From a checkpoint of a small transformer trained on Wikipedia.
Size: width 160, vocabulary 2087.
MLP neurons of a small language model. Each row is named by its layer, matrix (up: input weights) and neuron, and shows model dimensions 0-159. Each number is 128 + 32 x the weight over its row's rms, rounded and kept within 0 to 255. Numbers have three digits each.
After each neuron's rows, "fires on" lists the tokens most often at its 100 highest values on Wikipedia text that the model never trained on.

L7.up157:135146113192155151106147179123149089168156158144135118153128159102147139118115102092150096124145139182127133149095094207123122113162159128107179082110163087151048203055088125136164113173116155155098204113103131180125111157108081201138129100150069152149136147164101123132126141117091096144115129107102136125143188114168133116180153050131135139110179119132144122097246104215106148096082155165127148141149124117123109165103134150142162127065116108163130151127175146133134118111120114
fires on: "in", "n", "or"

L6.up155:127158111160162113081161132159103125133125127181106162182110096131166118129067135100100083116126152166110094144117131209124184129143135114150150174116198086136078127116160195121133117126106188126205146121133110168132098118147184123073153056140159079124095169118139155150146089105130113087121122025157091119117100116119133126118119149108164174160161126152163184064188142125144149122104140155110145132224044127117139139144150161141145053125123130120131130136147095178100131156108115
fires on: "f", "d", "fl", "t", "b", "ust"

L3.up93:127169101091125081070110187078075125104150092171118141094101125073153156111146116186194119060146134124091073197160147166113191120124122115138141133132097084135170139149048120098079147136156106076150200144127126125166148141073173088085084107065126082063116145111108084099092124161120139121172147165136112108129138178125125114154129148158194169133153138124067085157114101138190164126110131156142128101152137123142157123148111164086173092086124145118108109140110168106123157086125169
fires on: "s", "os", "ing", "ris"

L3.up65:107115127119169086117156075117186137134098052150165211154090121098123141089133155178123115154118124108123090091159102167135088151135129138134114151097172175047159126190137118136085137163082116092160119122098140174105152179120127061090133119117117150128142114095166167158118133116161165065135112118126090114178066100122104126093120163121161055127158146125159152113150146118107151142126165149152124080129144107133166234137124147093102067093125085142165154180163061089187125154107145
fires on: "ar", "ad", "i", " University", "iv", "s"

L6.up569:164119115114110132090109159135131136097139088183126091120138113138116143088141122102148127101126082139159100137126121143191163109165058143112108136134146128089099181114115117144120095127186185079122148120117142166073077176158135120073096092090140145137163139133079130132126148139046115189179113072137144164150160093127104130111171156180115115184128137205114095089100149114119156082167200139121116185126192123163079134134116108223169033085138089148115100100130131155121122092099110
fires on: ".", ":", " =", "though", " where"

L8.up63:114115115124167134076083125091127106155099107084148143162062129136157115149233136145181117148106132111140135119128155181105117141092156143169144103135166150142160125110149133120107151132183096128175102142078083154184122107139134154162094069134151142173149161104161102176110105212121171124098142152152037176177134081110070116085123139198142194117103128152113178028133092159123177104108128114096130124146123143136169164138160133156155143116076096066156135128140143121107150129137169
fires on: " p", "m", " j", "k"

L8.up473:126143155138151128087172113140154111151175121180152143095075107110122147122148090052108183136110172139140042093186170100173165153149134142069113109141139056139076147131140088066086179088139159117148094137136080171188160114123093141126158089118139115179152104078172084133132161214111103155135111057130088145128192106138113169098134106088173126124119141100134170125116067102153138187088121170117067117105115141155126158167092159157130117148123123122097089133166105145120113090137115
fires on: "en", "m", "iv", "an"

L7.up544:110117146094126119096114157140124077171098110099119166137101126160156122103155110162171108160115136118152146117138142107177083132160097135091099180123167140122145152145079113126107187058103138159188150214161152157104153169075102090163116153139112118158122140127082067170124195201117144095172166117175098139166122138048125104132115170143186137077127139132099122125185097215112151150100117150140176143108141143102150126122095098151171112115180047164166157177115172119131116133106176
fires on: "os", " in", "ar", " sup", "s", "u"

L6.up375:164143168160101092097133143118135115135116052182141133076109143135145133016082088099132097102136173144124153137157176081171146139156078140122053134163161082165050142158123154080088142120093135159094119138107166082134096120086144109151061167147106160135133172127120141107167120149101087139085080074109123128224103109095113147162183152120110131105116138134104114097157101132098142112164101141175146100076096115081106107165108147147134040104164137114124149152157105153109113169126135
fires on: "is", "or", ":", "y", "ou", "ation"

L3.up377:197077087137129197125092108146112141151110055142117074166106093136113162134114116143082128135075104148156099195130128127092105111156123109084196151061125120169093101058044137125144075089098195162146148183129112124153136152113141110145157139142086122112138115153105105090105085151095119189133167138139118128118161100182102115083174073156127132153145164109123162139105086184162140099207091114144124128117118085101141130150137157201165129163142075154121166177154121136146111157090126
fires on: "ad", ",", "id", "ers", "v", "orn"

L6.up61:168058087101146086092160130061123091164110071136091118067118184113186138101157129067130106121082176102116186127171121120168124176138140162124119111148205153125159135080149169100117134053133153137130120101129156150110147129146152080158124139059130107082121162157175186170129140127153185186117208122119131158102144151109111092101160153108136090116082134145070141091141151115134077041137109129137165156140121086122107169154132093142139134111178131151113123132160061138122096108155135
fires on: "est", " National", " inst", " const", "l", " national"

L3.up98:149148057134101123164151121132067136103140108079104145141098087118090127122141077065166116109119209116114093115069153115105126111105159146126127093128110099150133189100132117105093108153139182119165146190141091207120114157140146151135190151150108143169114052100145099172087098126141123124109103073137130136156148132105167121061140102196149126143144082158093195113071111163151155127142122095102098141124103168105049174143125136190118162106096184141125165173076133145187142096098158
fires on: "ry", "ph", "g", "ard", "ll", "way"

L6.up143:090104101130139075118152184112115109159106056144122154137135095168082131048175131125150156179077152124131126136069180105141187122164075126160138140167101124120111178119158147130111112142120183138153129186081132156095112180133100123104188071185115072124082155106091109178201108082146084133133139100130136158114158102144115162069085122141101118151125201130156114118128150109101199127170161174105175143130092116089083170156112101171144114092158087131136114176155109106163097129092129
fires on: " |", "."

L3.up341:139097118119103093127118136127102101113047123145106119159084167142091120085144153140074137092109065132156113113086118156178132122136110121112098148194173189123085108093109163155101149120088137145163130195081158123103100167149091105096106131158129139186084094150127128107127142253076103117064185170147178093158127116120139179101129120140152156146123146183055122119109098104073148092122157164146116135107151128106128103142110087167168128116127086087085147112112118176136137185103198
fires on: "ar", "er", " |", "ut", "are", "r"

L8.up636:132120108150111110139136164093095076149119176182140174067147134151078195089160115089146072125100125144153151100152154115139159108168090115124180129155084089108171122125125118107124158136192112096142090147118133218089148144117065145133127129169139097130097090158082081164184073122125157146145117078139124118113148104094145126112151168154106136199062163172132109150147110133161171127157145113139097168139112108084197224158178141152117139087124111110130191126149187161142158119074120
fires on: ",", "\",", " as", "e"

L8.up416:167077124216144119077067122105115118154109095203113101105111145172110144071186161075094150132136159148144144138102111146158095123118109115150127082186106103144119142094059080147141122161140103089102122122139068169133100163085159096065110084111143116064073174115134153132097174094149118142151088068148098181228146124104091096130168109175094167140161141105071169105111136170101156086112150154150154114115148150128182118136150098145124128112143112109130160173130150133142099083136093
fires on: " t", "n", "en", " first", "t", " only"

L7.up229:128156129103101182135150113145150101110148111142107094070124097141119138107158139107196136117117129136142157124120125177145130107126231143146206108129087058119157144118118168086110103158092132156086135184121128151145099068187083171043128103073125125171099096097154115118190149173045114152116148118108121143107199135142114088133141126135108152147119109181141164077211102130180118140109133120117090141162168113103177119120084095128124182077146158128153139163121102150165201122134108
fires on: ")", "ely", "aly", "ever", "ents", "ames"

L3.up592:165159059176138158082123154147130038146137125072175132144093090141058140173136111140109099110073137121137132100102133138128144113144114140138105112171136091144112171105108149044140144137120136099127144162119118075159150171122133133071097153060165147039160174081097122092170124117083087191111160130106170133126186132111159142114102142161111147131104114099163096069142110156130135146130093153102177161188152094128170185164133107151155120099203109142153143115207117121145106083115144
fires on: "===", "ideo", "\"", "ood", " ==="

L7.up482:165106096156125102056122111110166123140012100121128191086138045157145160132117112077145111145136139136131095156191152149122083106143111140078121147140114163099157123097164186111155196128132174124163191149152174114124133104103188128144124123103094119160088126135098143151130090155120176146140151096139091141121102160141036113124150140097170132114134131125110100142133109113127106172170090197155088115115144099119170122146106176194093092110112119175100186214156133103100134160159141
fires on: "d", "s", "r", "i", " R", "qu"

L6.up325:188142104132154114060132160153150126141094100096115173075130109165115160108141109133159179182093114089138110091116116128138147136136067149115137136146163150125070145131154117077135153132148161124162163147096134185074121134088119093107091128127085101075113164134066126146144106098082124118102116080123148135152086151122084134106142114213136113127142169134069127155129118097112131112159223114080160143131107158103128161140096110205169073074104083147085155160168149091181104090112230
fires on: ".", "ro", " bec", "v"

L7.up354:134081106152124101098202130113116157103139160157108083049088140163061096112153199069179102149142086087124172143137112100177118153144111173109094144126138079112110129084061167147144156059078144163114158123124145146140151130139118091106090091157104115112085133174187138143130140082127094121095206094115110123183144156122098115122087109133115034137125122180149116176146092124120101105160159128108134121152122112190150128144136115162138090160077118132127182207094164099139101100103136
fires on: "th", "F", "res", "es", "is"

L3.up540:124135128128215140167129144133127123140153173130091122103161137141117092110114186157103105099098086125133180192178143121118194120148071172111123140151084184136098166123111155131148152136201150120164128118122090086150140141090117145142142138148143124134096108100059085150155077127097183147074108116093143080127162136136087055094171106090056111105135115149126162117101111123142157189133100155118090235131171150132111075126160062164110131093094117210137115138112123147090144145105170
fires on: " |", "ad", " is", " was", "ess", ")"

L7.up202:186111139138174076072127113114135135099086143194130135131085118126054098104183120168128121129122106130147125169146179135153131156103139183193113105143133150115097066128160108100126112120165137119143143101149121141130147206089123149106108121075139121111121122148049086172173164206106067113096119120135149159125101070103128105148138189133076165161102138207072153090109041082076127182191154101110112193133093124101110138114125107143133076142121136123108098159116157140151130118114139
fires on: " N", "ourn", "n", " P", "ak", " T"

L6.up412:121169050155164147180084093118172092115072110116122080172122148152146105108123126172142143117078160142139069126137133111117111134142175176130098039150174131125099095075079176132096141102158155128145112118140100104169140149129101144119121145084106129099146129151126169086113139169097206070134135113126129116113104129167179138084102151119107110138073055111045166082103123112159148163135181137174171131110147139127225142133136140088138112163220076133123103119115155122159133106098135
fires on: "ou", "E", "O", "A", " E", "H"

L3.up231:202118075131172103062168118134211170199146107147105069127114094151122197160109157145110120153098149133123108162166128086148158107160132142110121143093113126137119144121066138156157108099160162108179079094078087164142134138091144162148161110171115105148104134154104157156131089152163079142103167146114124078153112054110136081126135153140071150137121116143147123013153168129179163113142079143147117153099111106094129134121123110137140162091136096202132146130151117116118046164076143
fires on: ")", "orn", "ers"

L6.up543:108122121130158085126125102126175077086112118125148133122068105067136102145141104124135187098083104094147144094099096124152135141163145135116153164172184070063107141115082113130166126150124145138118162104123119158129095140139113136042165134123130104148098087098176122167192086138122125130109134137104050117165091158170149059160116115108128104169123163109181123101162120174095066157153150148230168193150154067097132195080126099103111119147110109115148202184113143135139134131120165
fires on: "er", " h", " wh", " par", " named"

L6.up76:116151078154132137135126150136121122149073147162143119103128171134128110070146097101092104158141140168129125136127153177172081168090125140173119137188151133120099160093137166128058107050097110193166164123147150089115115176104105130139113102107119142082123154151112176083139053145094089195157146136149178152136141089159141106114063152123123121117107090177068173145129146108171136127151147135067107144103103108106054122100032105192106126129105119110121115054130129056136079138156169
fires on: " Co", "c", "í", "á", "anc", " season"

L6.up591:162147110100105119059152145091133115122160087119148072088156119127102129158163113172166147089122131121147131125168157162118166133104212134026112127145147136141127128085146149090130118164148146120146191136074079089141110142117197117130070101166105137071127123143123157117130155149133085117056161154163117099103110093110112135153117121119171132102087144101086134162126118138104169142170147147166146131142129167092182232111112161191119132109126083166062139113127090075157132064063175
fires on: "ol", "v", "ur", "ud", "on", "um"

L3.up565:144089097118190063118167101117112161133108124131096165084107115122157125180124171161172138102076156106128151191164144096108097132153155137101093135187165061158156137156091100151126137085149139110137071112120093120120138152072162144105159150103148089110071096099122147156140112201195153201144165088084076161153160140087102100145106092118153157146126122103070087071126169143170156150136111116105042172140110092105111080114123116123110141101128155163066096186151134143128144179142159
fires on: " art", "ron", "ers", "an", " It"

L7.up53:125169088160145100127161151136046117138145124150162151121096070126141068128082124096153114104117121137124115134174130115109115097101177122107140155140094126151115130083105091114155154144135184151130115164136150177104091209090142102114124151156126132082149054108146117102124112173040152128089144105143104122121192135077118087140169177149135067057147090116118150067178182167132126151178122193094108174110154106156155111128090105128177132056078086143152144134129105130109060092106179
fires on: " of", "ert", " Sal", "el", "ital"

L8.up181:113103089124113185108143132137141069154128107147139094155122176134146153109102061088127119181105185056112145147130121169187113119153154112142109102094110079150110181149146143080140111138092148126154192116144132184140120132095165114106085152189128109131114189096138105102076175181095105109170186111117132159137113156117116189116067154179070145105152117133164147140125103239159118102204129115130152134185134160082187091070134123183104161106114086125106136161141147137132135122131155
fires on: " an", "un", "ol", "ear", "on", "19"

L7.up413:094135108125146126106160120107148122111127113148165088079130110109185119112108119091167149136120204105123157119178109098165145130157139085098121079161195178125156143149082151080105110124188134081134129092115142187107136096101102104060172176147131136096086133081091070161131057146140148113137148087175121157116154072134199121044150150107103079174110174131118143123062075126126105174109149097153188139146140148138121178107081142130145128110147151101102181178113080081130148110120186
fires on: " J", " G", " N", " E", " an", "N"

L7.up508:096105120129146100130161148136096113116082162128148100142099140135081086104178080062123162134126183107148078167129164143178108147112138160121104096120145154191131121127118124051141133126092124151141137131071136200099107188087191167093148127074076099142089135146102068159085131131119120095120161105118140177122181102149187069141141121087117105125051111156124131154082058128062173170170205077148084128129098120113111160123120083151116144154155124142082132161077154115139140096111102
fires on: " e", " N", " W", " 4", "n", " Fl"

L7.up368:134102066116192087077175193083059143116134061171115099085139148096118110106144186121133126186105167089124135124095137148175104116088177142133136158152106130070108127102123110128073189111128158146092144125080151140140125144104115135075079115121102085046085145120145098103131131157117125082178151127135163208131122135107155103122088143104102179119160131133080079154064142113111121152121122157095157078178174126141166103124087086088117072150109108104086178163079113132115116077139130
fires on: " States", "%", "es", " as", "th", "em"

L6.up120:125162094150139123116096098130136099100087150157122190121132163186104163126145068148136105114106216128181119151139154123114090120152137161162208108124177078111108143108134134083106114140169146079078212086126130156132138153081113131086092134155158101114186129144154100182133120135121108120164156107118068187084141087156115162117145132189084113146128102093125090076153158101142130137153155180185143092131107128153140222110118131127172077168142132131107124169192190084155102088145125
fires on: " that", "n", " Ex", " an", "^{"

L7.up609:152129081151154173084097090074092067141059129091105132046089136173111127118200147079123148074053139135100118099114163145100148161168080124134127158154133145166159130110119153106129140127158125104115163132107086108114179118114170149128111116112151183120132069146141117077102140122112093124116172127151191167136108144118128082072124180177105180154217159128103117115140163162109113148171092130158107085123108070067156148147132102141159088134168144135192151179130112176120182103110147
fires on: " –", "===", ")", "\"", " film"

L6.up266:102076131113158153157135147187135077152150119130103100125154120100171097125124115155157098092113126149120173132241160162182167158123186120056177070181150124161120174091120158113133151111148130105088147135085106133138139144177129105105061066083089129156146122123050127135127186174165097145123128067128138153129144122100133140146116140092131117208125194111143207124147154116133106125118174139180168110126104116147113156086100132179155090130164106088094156159142100098132167173159103
fires on: "ar", "ur", "er", "ec", "are", "ator"

L7.up408:127094063164139141169162127104149128147179125211129118156120147154149137075058154079060079175145165155131110131098156141133115176093126106131195132096110107116104184064128139148114101089064168146153142094140113144131119172122120155143141109124126084099123115166129122047111060172171100102080169096147135133154125137121152100153135130112099157157099058143153139143109105082091141130141110132165101131158196041160126160125151106107153109111098047091094158122162118137138095136084075
fires on: " v", "v", "t", "|", " V", " in"

L3.up481:130138194146163143106162088068074132123159165169119144081054107107102150154165116107105125131156115093165053099163129089174196169146171118167106126160136082139138141102055098096110159152104101103143144083095178114081132127108162133072043149179179104119112094111179098120117153177085081161084138091147121114094112076128109130143165094142080094137107167113173143118103072137170129131090108151157197145110145091149146156118092161089142091104153116128126145141121169159132173112141143
fires on: "ide", "imes", " Air", "ences", "ble", " -"

L8.up18:157096084165084121063152161130113084112014101105092154101147127114117090077144191079165146163136116156137121129133120135205195120075108123154094035141103108153131157151096135130120104124106208135155137125142146178158129156140123163033069093163095100205105129121160133145124146145109098119131161100093115107158155093134070083116171119119108162105122142160153141104122144144075140111112128110092135133113091131113146147142146119140121082143134092143088153171081113116194172160120146
fires on: ",", "th", ".", "s", ";"

L3.up29:162092150194141127103119113079155091132194076184130083111113152171165188188157124114122096089184167104174103154125111173119179165075130148141155104120116083132153116120117138101177127149123150189103144119122137139125123101115195092132080124150136120175134158137101070132104139156126174146144220143161088161167086116114140146153127064098087149095173143125216165134110125144125136067121093175164159082116145056160159133124108126146116136130108084149161185142183121169119141138132115
fires on: "orn", " int", " Sp", " tr", "of"

L7.up135:128143158145149076065202142120080116107110074181115194140106082156086132097150073156102097159123135090144146194138092176142124119153083184068185186131146130072160146086116137090086130123073143173165134155084113139088155137103124141135096117120108154124125134173117135173102154116118106153111156144156154138122093154075122145066124119156125118085161154109131182134191076180139157105156123133099149076132106066156100158117078149127159184085104147135075115208110141134129118140138171
fires on: "min", "iv", "i", "ass", "u", "d"

L6.up67:143131077192163102128118123188165086183097138097070159145114152113212135106117129167171085160131178078115131146132163118159075135137143147110068123148121130106097074127096127128138135125093114079103159138130147093139164155120119054171133128084150178146147114150140154167171108105125103106114142099149128106171147104072138129100141131054063092081128057098132128143129065154105093117136144098166140132103138064116079152130145114161118109060209095087083142123187131161110082158092118
fires on: ":", "or", "yl", "y", " z", "id"

L7.up494:104126181079162165115142110116146127135162101096134132130111153121167129143054108088200130099134156107120117104146087093183171162133124072088138154186213151154198124146082161136130205072181126052151127120132165147131099127103161089085138157124130106164107127115092126152156101161135164099144178131181141170151137026115138106095144117130087078153161183125147159104140127135161141142093134191186124131171150116122158189107128164120150111125118167128132140165067117127141162167136150
fires on: " is", " J", ","

L8.up13:159085058117199103104147135165119109163109170169137126085105145108151105117136145078089191120069136114124171113106101227154149145137081160154177092168120133106119154074097103101116097134069160124134130119136102125076199082146152138064111064181131107066116125134184090124187142153158134117156183121123113159129104128166164102081102129090114169169149102149146097132116126135097127175159132110092184177183103112109139117100095164121130074093123142122056156161149106134133151109110130
fires on: "ic", "ob", "h", "ts", "eb", " Mc"

L3.up594:099085130133178067071110157142126124160099175089078149067162154123141167157200197145111111146078119143159140125105143153143230148093121087118070084124119137087133132165128158076117122147196177099134107144150122167154114138125116146087092092145116113130143150088086147163170109114059120138183154109085176132168161099166098129101133170162082110121100099113184179143117143110071156168135153122161133113140086103148124126160134095148135126155125065191093129204104096117134122135100138
fires on: " (", ".", ").", " n", " ===", " |"

L7.up22:161112111159153127164130097131095099170130145150142088147144083124147133066131123043179125166154167084191082119126150126137154163059088152115138129123164076129161148092125171103122122138059113112096184114076127201136080082130136122113178118131180097112134092182132106112175069119093149145087153124172156093156109095132136105108135139159181142164164121160175114151113114144123128127123151104105133196096103127093098172134142081167100159121066077090151195163180103132176088128117082
fires on: "v", " Br", " h", "c", " v", "u"

L8.up546:106145091166106122083090114116118158074139076151126060117145129069152135120117058143172148105136091127148118132207096101146157144108153193158159120171156070125178157174108135080078050140121140158146067148175142099104174204117114082113153115131107173196113069116121138103141140128100137140144185127117148059128080131094118130131170138129093121134119148203096177167133120101156098187152114172098117131119114074141144077107109088138152066112146112152136145148150180132122158144123140
fires on: "le", "1", "old", "2", "oup", "0"

L6.up380:132113149139130051166151129119076116108079114177160078145127149140108135161173160117182079148132142059148076155166123195107134098058174146077130104149127122070093150121156171127118082134169147121142140150132128134087167157137140137119117134169160211120095120165105103171152111119011126134153220129120059175128055111141137097120118165162076135103157093170107143113150095117149154122132108116093144139100087142091127139170169140091146163110125128100153167154116136128142122080092125
fires on: " E", " e", "E", " all", " number"

L8.up96:122117171137180102109156150078143179120070155124139134078109099139099117072101237104152153166118114149145100134147159218164152105105123148100181085119109086105100142113133093080158125120144184174143175060111105155156160176107143126113145104115142104118060119159122078097131113116046130130098115153112116135147143121152092102134161129138130110122094108151130124173068112140104145080178166165104128194091101069160165174118125105144166085137042126134101112100110144119150154079101116
fires on: " which", ",", " who", "."

L3.up257:113114126163134118129104081038074149120145135152116157166115078182113118112112123196168048119124112125110076071155090093113168121162107137112110084150133110076180162102086134144069143192141135131128154128102106074130119122159130129094070105112157117167149138140155110149124132174140143126188153149081103145199158101140089157082117130136081120119128141199123184116170125104166150101058171150152095120182068122123173144137163179067099114145117127143155105182109135140167121141157187
fires on: "i", "ar", "ings", "y", " by", "ing"

L8.up516:127165145154201152154109161090127131095200078129101104121110125052121133092089106120199120086168092120167142168157085086151142151106115185123145090130119084120109187130089131086079178113119107157146063102096121150122121167118168079125117137127104156112119118107078159142117134153121101072149129130107102068190193111087084076169157121142095078123106102200103144109166160212137137104154121156162149123130192122094139137090116110143199095119145111117156157170116113139168136091124124
fires on: "ad", "al", "ool", " head", "en"

L7.up314:128156116151201130121127104093129132187107087089146140059143120156142144152171174123129137071118159119136192098162191136106134134105173132099160150120153163159128119173146142128133134066172141116181156133149139120076148160218145136115114084159136090109124170185154082123129142203114161168141110087127145118115108085138167093118117128117133130189119132132104205143140145139183118126126155160138124195160067164049136132205127152197174129170142168181148147103110093136103089112131132
fires on: " Rec", "oc", " Lab", "ec", "ic", " Party"

L3.up332:135098097100098080089115129114138114127083080114138146070147152110135120123177145117187111115129130097088174128170173115099147138142081190058110088127153067141119149169104172067146161170150100101115139145050114107155143168085065098132103113096219170125104119135106143076143061214149099150157123119119182136179160152095139088084157109135113114094098094110068128146081144094146097166154103134139114124140095120111100102132134139142154154087127138116107129107142098151162183107167210
fires on: "z", "ode", "ore", " ", "ult", "ama"

L6.up214:160148160126186143097129158095162110174133088136118121111093195104095139149123107111127123139172068167147082199163094089169128165152128137113167165142163086155114107145137174115137146115153131076166091099114167149190095127064181172127188119138143093113130124200141114086144166136213191110097215104132127152131190165096095154143116137145121156119192079142119098122108117189140132152166174123126137147110183096066130101116099131121133165074148085146115156160161132116126122161113112
fires on: "ell", " add", "ett", "ang", "d", "over"

L6.up73:207069124146108041124172141104149103137085146141105188143109107123080150126159114140096090132119131104164106187151115206112174164139111150130163133131146121122163114137122155129102120104128101140126167138086137154096085121186121118134137143120114147061116128149144100139143104131086101154050092061114079157149126160137131111077136083144074140144098132187130186044133122125160110157162126172133117088171111132097106172208130175115116160141140141134110098239181115157122165132156127
fires on: "ive", " l", "d", " Ind", "ess", "ested"

L8.up296:160081057123154158128112138101140133087127097138126102166109149137145169130146090114165171103088072132162127126115153068165163134108110173143078154181151130127142110119107146113142140152149126129133111174077104179140133130157156065131079125100165077071109118110143113158192135092035152116096146037154136148142128114104095129110137143199122154141141153180077074079161123113037117099181163114084135147088109128104161132148125085161130081129114089120134150109127164124116048118087180
fires on: " \"", "\"", ":", " Th", " sc"

L8.up207:136140108171136132126105126094151117084132123147115113180107104143113142101137093118192174111100113145163144143090126100079139111149131141187127138181102126133118112148112122108145158103143149102117091192117188172126104170100093131182131147181118116106063156154103076107186134180094117130097142096112108080104114133103077185137109205200162121078171078151142125047157168177074141088137121085117171164165122094092116107132134128164140109145149113110126153084179180147079085117039169
fires on: " \"", "\"", " $", "'", ")"

L6.up400:153118086157071105099108133085185094132075093162141192110069109158122157100200101119120123184064118112134142169114153115148116112100115159151150142113110153151126113108122175090073075100082179144139102114143098141113148208084142142070115093114154136141136121135164136133167125124095132097084077076131137140178122143171132117094113143152100117121137067160141153104161102112095155047210141134114125133132119134122163140150132124197202127094154117180137093118142119142141053118051175
fires on: " |", "N"

L6.up177:067106185125128135144159136117144146165118128132133153126122125113103137144095116110095145148120162169158108151139109180151115106103086095092235095149111103125118198159195096119138093124105111074135145121101153168194098097088101131091079079194119121141055157131101110150172111150124082132158154106156081143160172075130146140146113179197130163165133099116135131113169081161142137158157129126207154096166173099099097164091120140116182136112162116142115229133125175150131128165102122
fires on: " an", "on", "or", " ac", " w", "n"

L7.up71:113107154143138110075107150131140109161128074178113067142139102027087128162127158097130111124116105124116130153129136150186155117128137111101134096126128129183134111150088138120095160100142151087136143115184118144168110144133129092082081179120174131110085217132160158128168090183145077185133126117126170122155136138142148133138135223156074150132115135149091136148134159171191145138158101168136195105147092105140138141242087115096175091130178157136132200181137149119148151103132145
fires on: "os", "res", "s", "es", "itions", "ts"

L3.up616:118104147145150100128085106174091176110125151194129149136140140159101127142091153080153138136102162106191068104119119185117182094163185143111123083203091113082078164058126141128120153152189129100095119204112121151138078199091146121105124134141139214146118120124133143136148099047135095126095140057182083155155128129124145116083123171111138119157163140163061147147140097130149112135122125103150075108127103101117113188144148106138158084183119088116100175117060130138119146126115158
fires on: " E", " e", " de", "ne"

L8.up244:167080109189141107084096141068146147059185158160151073063130131153133140097127147100159165080102108179122099064172139112130124126056150145161209140106123127196141131141154136086096127135155174128160125155148156161082129120147144154126099140109200103121092113143145151091107107124116151167103129077114113137115123108101099100108137097096113152107127061150103123061157122144133121090196104204108125126059099096104109106158100111107112123122126139039157105190128131171105163175112141
fires on: ".", " New", "ry", "0", "k", "ald"

L7.up241:100125110132138164122114076117185108133119102131123167154121087130122110171176122082135108133145141125105049130056165125174231141156140098137083077112133147150145143140122149136092107109123124110163124119138114155112146095097139097086147117131158141158176121094151124118213109152193109118133100061137144142217105110139076108110072101164111143155130147133123150143143188140156163101102106133126198096172063133117193209166079151117183100108114130171134204176131108100150122134116116
fires on: "b", "d", "end", "born", "ent"

L7.up572:136131107114132144140169114111111147120134137162123131138153101101160141056119130140172155130072132102139099113180141190112125137123109092147100081159193185131168132183098139087129157147139119168092125164116128143110168118069105132153189091135130133143200127101162095132089121177074159133106113127123136096135101098090102084131112170103150164166058131152105123051114044099138152139162090168125132111035077129139200108148133184143123133121146135086029103152161147156139138154098188
fires on: " k", "ens", "k", " p", " K", "\""

L7.up539:186120122133172116129148192108136121143137064131136098091124133143116151120148156120174117142115118092164083128121167128170192139108087215133124118176139154122122152137142123145147122179199183134157151161123112180078126153141146110126156117171170085112069194114117119127208143188065110058166130070137170146112105089160106127136091134190113119123071148132126127107109131125075198104159160158133149205081119157125109194115107085150173054145129117120147133146128127096159114137105137
fires on: ".", " Bro", "ro"

L6.up258:170102117175124146083145096076129131172131069107150075097062131116108163111138215152170130128132110127165083141114146097152153184115178139093175128193143199204149132125086083092132151154144125143149139116106154150168180149131162111113090097171083126085082145099137186095145193164129113146105151170135143118117171089132124117151103132138127060101115183134173197129149154105138147142148159136125150130159099147116103142177126128163192131111144117173069142145144089105124153088100207
fires on: " M", "ur", "gram", " Lab", "un", "ec"

L7.up420:072140124112130160069172123139188156168140061121151182142111125121141121117154120082128140116146075133087124172179115111128173110130121099086159157096132179102135128131132170139120111139091121151168158163128080125164145174132160112086090099100110094128172161111084093094212144132119076084097117053129170174154168150093085125133106148137102159102194092128107150183112125181154113114163114173134138081175121081172132123181134136165141128084100102175088115192161098187087190126117131
fires on: "et", "d", " from", "and", "i", "g"